config.yaml
num_hidden_layers: 12
hidden_size: 256
num_attention_heads: 3
num_key_value_heads: 3
head_dim: 128
intermediate_size: 1024
vocab_size: 4096
hidden_act: "gelu"
norm: "layernorm"
norm_place: "pre"
norm_eps: 1e-05
positions: "learned"
qk_norm: false
attn_scale: 0.0884
bias: "none"
tie_word_embeddings: true
parallel_block: false
init: "normal"
init_std_qkv: 0.0216
init_std_o: 0.00441
init_std_up: 0.0216
init_std_down: 0.00441
optimizer: "ademamix"
learning_rate: 0.000649
beta1: 0.9
weight_decay: 0.11
lr_head: 0.00873
max_grad_norm: 1.0
warmup_steps: 595
schedule: "wsd"
decay_fraction: 0.677
decay_shape: "linear"
final_lr_fraction: 0.05
batch_tokens: 65536
max_seq_len: 512
doc_mask: true
train_tokens: 375900000
max_steps: 5736
dataset: "wikipedia_en"
MLP neurons of a small language model. Each row is named by its layer, matrix (up: input weights) and neuron, and shows model dimensions 96-191. Each number is 128 + 32 x the weight over its row's rms, rounded and kept within 0 to 255.
After each neuron's rows, "fires after" lists the tokens most often just before its 100 highest values on Wikipedia text that the model never trained on. A number after a token or word is its count.

L9.up1018 [150  88 132 125  89 204 134 139 120 135 127 123  94 115 104  66 141 152 126 148 157 171 164 131 118 104  99  74 107 128  91 189  71 125 141 159 101 143 138 170 159  59 110 148 171 118 104 128 116 170 155  98 143  99 130 131 128 152 131  94 153 173  96 176 118 117 117 106 135 130 142 146 142 150 197 124  89 117 123 134 131 205 121 192 148 102  86 134 128 146 124 142  73 143  74 100]
fires after: " C" 17, " rec" 11, " c" 7, " In" 7, "In" 7, " in" 6

L5.up918 [124 159 102  97 181 100 208 135 195  96 146 111 159 145 182  98 119 165 140 228 183 159  66 125 149 113 100 147 158 162  81 143 144 115 142 121 157 123 142 104 201  95 118 202 145 117 129  89 107 142 183 115 156 173 130 145 147 141 116  64 144 141  71  99  32 144 180  85 130 140  98 159  77 124 178 106 114 152 160 129 144 135  75 125 142 166 102 110 129 108 127 141 106 109  53 146]
fires after: "In" 19, " In" 17, " the" 15, " January" 6, " February" 4, "The" 4

L7.up657 [131  45  95 145  77 121 128 105 112 125 202 136 164  84  90 130 138  98  55 155 162 189 209 117 133 118 148 122 121 152 149 146 149  80 168  86  75 118 117 143 200 141 178 166  69 142 115 124 103 108 130  96 104 110  87 105  84 127 203  92  60 110 103 115 129 139 128  99 120 149 149 150 160 102 126 147 133 133 158 201 112 174 204 122 189 146 155 131  84 159 135 144 129 130 109 146]
fires after: " b" 27, " B" 14, " c" 9, "B" 7, " s" 5

L7.up343 [194 130 156 174  94  77 103 205 142 129 112 133 149  73 103 102 160 116 115 108 146 165 137  63 157 120 123 166 109 174 152 122 102  77 104 150  52 147 152  64 127 113 167 144 139 136  60 148 123  77  86 114 112 111 169  99 158  52 125 173 101  90 119 173 123 144 154 157 148  93 195 172 124  95 148 146 120 153 108 169 134  99 136 140 181 129 127 155 133 128  83  92 117 147  98 179]
fires after: " b" 19, " M" 12, " m" 7, "b" 6, " B" 4, " v" 4

L7.up947 [152  73 128 133  98 138  69 203 111  68 127 107  94 118  89  66 167 184  45 209 145 120 137 102 163 145 125 123 105 129 140 181 108 100  97 180 138 155 120 117 117 112 149 161 126 133 136  84  58  98 119 113 125 104 170 167 114 147 198  87  86 135 148 178 147 131 165 112 139  83 126 129 133 110 181 135 123 181 145 134 125 145 144 105 147 121 137  86 176 120 143 139 111 132 127 167]
fires after: " B" 26, " b" 20, " Ob" 5, " ob" 5, " Inf" 5, " F" 4

L5.up42 [ 95 116 125 119 175 100 100  85 168  77 123 113 128 130 128 118 193 107 158 199 125 207 107  89 120 120 133 190 185 119 125 106 111 137 140 155 129 171 136  95 123  84 149 139  63 105 199 132  70 148  98 127 145 138 164 159 105 125 117  95 123 172  99 103 117 135 130 103  96 105  69 144  99 122 156 109 154 161 157 120 158  99 130 146  91 134 128 119 141  71 114 115  97  85 114 109]
fires after: " the" 31, " his" 10, " \"" 5, " a" 4, "The" 4

L7.up398 [148 161 101 124  87 136  80 159 106 192 107 131  88 159 182 128  91 170 173  96 154 130 145 139  71  82 157 138 144 144 161 142 154 121 166 119 115 133 160 130 109 144 171 108  83 117 107 150 136  95 111 151 167  79 107 145 149 101 180 105 167  81 115 156 127  72 111 139 113 140 152 164 157 132  79 115 133  79 128 139 130 111 121 159  79 137  41 200 138 151  86 144  77 134  72 133]
fires after: " p" 31, "p" 11, " P" 11, " rep" 7, " |" 5, " imp" 4

L7.up444 [134 125 140 122 104  83 138 184  92 155 152 128 101 145 154 132 118 132 116  98 226 165 129 170 111  78 169  86 174 107 144 137 138 104 145 116 100  96 173 132  99 166 139 100 151  59 125 130 128 124 146 115 123 160 194 199 120 107 143  14 178 117 102 134 119 145 167 145 172 182 149 130 183 100 128  99 135  81 125 152 128 105 152 160  37 137 111 112 148 193  82 108 117  93  63  80]
fires after: " H" 23, " h" 9, " on" 6, " Sing" 6, " rep" 5, " p" 5

L5.up792 [125 104 123  64 103 155 117  55 125  83  85 167  82 136 159 108 184  93 153 176 106 127  94  69 124 110 188 101 134  88 132 140 104  96 147 132 117 151 151 142 142 129  98 136 164 102 112 183 122  80 117 104 160  43 152  82 106 136  91 146 116 180  90 109 145 169  74 123  50 115 130  89 121 133  80 124 108 160 135 142  96 189 136 205 186 107 132  82  75  93 153 177 131 141  98 141]
fires after: " the" 39, " National" 6, " ar" 5, " of" 4

L9.up858 [ 91  54 147 105 125 142 113 167  50 153 158 200  93 149 132  89 176  83  61 122 127 120  85 155 144 108 141 155 145 137 220 136  91 107 123 102 130 157 128 134 115 123 180 145 117 197 173 163 122  62 156 117 129 112 212 111 158 145 209 131  99 146  97 159  92 102 105 140 169 137 202 142 134 136 160 168  99 141 122 154  91 102  62  73 128  96 124 133  45 149 103 153  88 119 131  92]
fires after: " |" 25, " D" 10, " d" 6, "inn" 5, " R" 4

L9.up733 [159 180 108 137 140 104  66  99 147 116 155 153  91 180  64 129 162 131 104 173 125 143  94 167 156 158 118 111 123 163 112 137  46 118 112 117 130 176 152 137 134 130 180 160  97 178 166  98 146  91 102 134 101 115  96 103 148  92 176 155  64 130  97 170 163 139 113 136 121  92 152 196 158 105 142 152 147 181 154 141 112 142 158 139 124 128 114 100  86 105 113 157 114 172 100 120]
fires after: " G" 37, " B" 11, " P" 5, " b" 5, " |" 5

L7.up580 [117 132 119  88  91 152  89  95  93  44 107 166 140 128 117 104 201 141 173 175 106  98  69 158 109  98 142 177 101 171  94 104 142  87  99 119  97 178 100  96 154 147 112 104 148 115 113 108  91  96  93 106 105 124 151  81 116 113 122 144  88 172 150 154 158  70 162 137  97 132 119 153  88 110 145 117 144 151 108 144 123 108 159  90 163 104 121 142 152 102 145 190 165 160 112 107]
fires after: " M" 24, " m" 14, " b" 10, " B" 8, "ig" 4

L7.up968 [124  70  95  91 169 134 131 118 112 122 154 205 158  80 138  91 123 133 174 107 161 101 158 165 144 130 106 143 161 136 106 161 151 126 113 167  98 128 122 119 120 126  97 201 178 124 133 160 120 124 154 138  94 148  82 149  92 135  85  73  75 112 166 136 117 112 143  71  93 126 128 135 121  78 116 133 117 127 123 144 200 126 155  67 158 156 100 138  74 139 123 113 158 164 112 137]
fires after: " %" 15, "%" 10, "ts" 7, " No." 7, "als" 6, " " 5